Weights of a small transformer language model: LayerNorm before each block.
MLP neurons of a small language model. Each row is named by its layer, matrix (up: input weights) and neuron, and shows model dimensions 240-495. Each number is 128 + 32 x the weight over its row's rms, rounded and kept within 0 to 255. Numbers have three digits each.
Before each neuron's rows, "fires after" lists the tokens most often just before its 100 highest values on Wikipedia text that the model never trained on. A number after a token or word is its count.

fires after: "| " 43, "the " 14, " " 7
L3.up1223:141119085073146093089144127119112130144115086152149093112114130121167140139077115116133132160144091097123095160135136162166068112160097123100110131089164182151176100115109114154135175137133109058104122151159120182138122124127144103122181124198167151189157115142070080088064097125138121099148108118075149096133110116165172103163142107139151104119131098130136120145135145155136138145155120085143165080106108168189127169154021158149068133150117123118126129165124102099055084078134139140171157158131172120142155183115155136144113097150203129116179129090110104089137179115120070193143191097202200100076179105126151157050114172104109146153129120132103076106150150169125168087118175040129123145104167142036099179157128115065076154109169080155145079148108108198095138106139104

fires after: "| " 31, "'" 21, "the " 4
L4.up771:206093101174133117089154143154126134099161132121134109074109149134182131117153115124122148123119125088140109176168090160125139102068156165117153149170123058157139020112186111115186097113115117098111126100098128162149117160074188130115133127150173151133149115110143158207062103172106072115174113130120110150136089127124164101130107151102131121111114077117069110127067138080135113187083155139135110153170163138135107099088188145103097106136161162084158110127116156155121238138101200110090125108121135143059132121115154123175119112108068081081105166087124211111199126130166220143112138103159093148134147117149129096146133092161135087126117102157113168130169094124086166114066116114044147145120091162109087078088083137157116093136122177133152083198125137143141146105161133

fires after: "| " 39, "(" 8, "4 " 5, "the " 4, "0 " 4
L12.up1230:143140129092176170147141149127123142174148124148097158174132125153125179141066063181122159115112106155147136132234137116170129150122091125097111125106133119100106139113133123176129168134137129110117125074127156145152129174104147181140125107146172140186172225073003167144148139161131134111119136147117168126174074136178122156136150077160141140073134138114109127109122048151138139113119107140121150152162108170110137087128115174134188162078149187113176127179166132160168131090184142096114119117084165096114150146147107132137101167168076139086140111094130149144166164121146084072121148066081157123125158118159153151093146124200127084103138131065137141208171157124121113151116187208109105143132164142142151181104077116166162151127140101169100123172092161175138161059116118

fires after: "| " 51, ":" 13, "Hot " 4
L3.up1348:090118109097141104160102089153175168117171092139127081129090149041157110100066113133149139104156131100095112151131129161142129169101152114077163078163099147109119134132175150173116090160119067069107114135187144144193057183100123128110109121154178156150157149144128113157067144153158183146108156149137062068092087105155043091175155135152163142137190083116153112100158134137141131087101108139190135089138145128110176103103124105189109094107077143095174175134190101128156119100141143196139113139124154109085117104132113148075128155136104183112136094178110119118172143111133178162149102127099097194107140104128114158125128084193081130110164138175153125065111114106141123133154154143135129101102159135035120159127111128107102089159170171128202127144108136095135122028111147

fires after: "| " 34, "1" 12, "4" 4
L4.up71:202121173167153160147147110095127126122131190152112109137106151126076101187113153171128119144153085095143100082168190097122145063144170174126046182062117111079167207092092088142094154083159149122119143132152132187110158120153135137028130130179114115126175128159139153126111041112106116070093161096092103092161076084145150099138122135096082144137114130122176121113137139078164103183055092138149125151115104112128112117112255144155076140178159128114133159109127107120114174158167180086091140140157134091121115115102147160151131104107167123128119139079154105091149105117114144115135196081153166141099138138113114171140128088135094161071137164102188123103113142097112116089148086176106108177162165139126117160173146136172110094130099095173086156194097143134175087132147122

fires after: "the " 20, "and " 13, "\"" 9, "but " 6, "s " 4
L4.up936:089063109136105136146149180112113118151153105108146145106148150129141133044131134120152137202128116151108104199145138105107089084087117091081116129140084179127114130118165161137104155151158122099125137122089086125111139177166137136073167108107101196123161067125121116121139183077164106090140149134158106084111134163145154124125136127096065142131126052143145084168165085146086160149116096097106117130088129147161085140120107164119165132154117100134123118113134170127118085157103178142139163121207141113095120117138171135160113093161134149129173106137162101112164207167157178121141107102092167130135092093094145136147171141152148071180123129146099053183139138066118171122144156104107136125076154129146151054123186133083095180130145134178115161130136162139121159105201126

fires after: "'" 20, "the " 17, "It" 6, "B" 4, ":" 4
L4.up524:156175054171112118140167117078149095187137147173168138085158131134138165150161125109176127140131138178099108116171145162143168112161169099144120154118089162078163116117163115180119082125122091141123076102083108161137147173165172149100108117132101143128163134175090105197109104112105146121101172121118100168144123185124109135160164151186153110110128144151094107119136139141140151154173170115153165177099143065142095093131115130158080116116180072059121126108162126146131090042157153100109084156156139143175105111151138151134159054109137111137106071170115167100058125148190149122127182091098164156087082118114108164042096135183131157159195155140150145112131130138171118120155153104065138158139175151117120100102106136120116118120129128185147151143154149151172053193084107

fires after: "the " 23, "a " 12, "and " 7, "first" 6, "The " 5, "| " 5
L2.up574:116131169085093140175122174166114130138147145111155123108139118119081129136107099120153116120104158175152114149118156136134123082155102093101056156173122138152094177125091066137188139164131120139140110139126116097131108175112119097085079104155139125142103088113147155072175087138101169161109163142166061157043110161155124142131156107136179182089131108168166147083068186094142136156147195161153077176125138074090121089118168161141096124102170152141174107125120145093131136107171133071096129079166124154074100088156122132135132163143126187180107135133114088154138183154121113161109188091100074144148095104083122216095171103168139164156161089119110101110189174124154164141149081129099118103116139085160131169160146127138091128134164074178134097172115089074139123140158149

fires after: "the " 48, "The " 19, "; " 11
L4.up1373:155138093132132123173152112132130116155077105111169107096096109134216132155142136115153087164131129120094179183097106081133154136127159163157124167075133095111126126122124143078111140223122152120089131159071101152113015120170114164096104118169096166105174115106143113159212135125136105184165130140153130135132184204134150073146111136138133118144175049084131156151153097130178154156104094136141173183123099136228112117147120165182147173187097094101124097089182163197156104131193153130157114190152150108101157140185104105092109115142082126043100144175170144101148154128146152113101121116103090110167152124131083104143131138124113155115171113138128159142144118122090104142144162152090103124105187171093067143129127151094167098140152126047119116132085142122112123119117104

fires after: "the " 23, "\n\n" 10, "The " 8, "its " 5, "s " 5
L4.up95:110126175109112095036168099094105151103129099085140160119161151074133145086147196139071183083112069185068167067132131107134117212163125105149123133107165120106177155162117159104089142090175130131096204141123118196110080124104163185138088117124144183135130136142111121111098101191168135127119102135128138125167105108075147156135137112073168095107129131114110138138101150156133137134065102101134125126072081137107164153143139188166187116103131092126133181113135162136107129100053143126143093153156174140168142137103136113134095086099105130133168187086139193122161093154123148072135113142183129140068073179153156100109102100143113090121110129153077099200117097117104138106087134164137116091117147122125108105153127113143078133152178060093068119172144111088126153169115059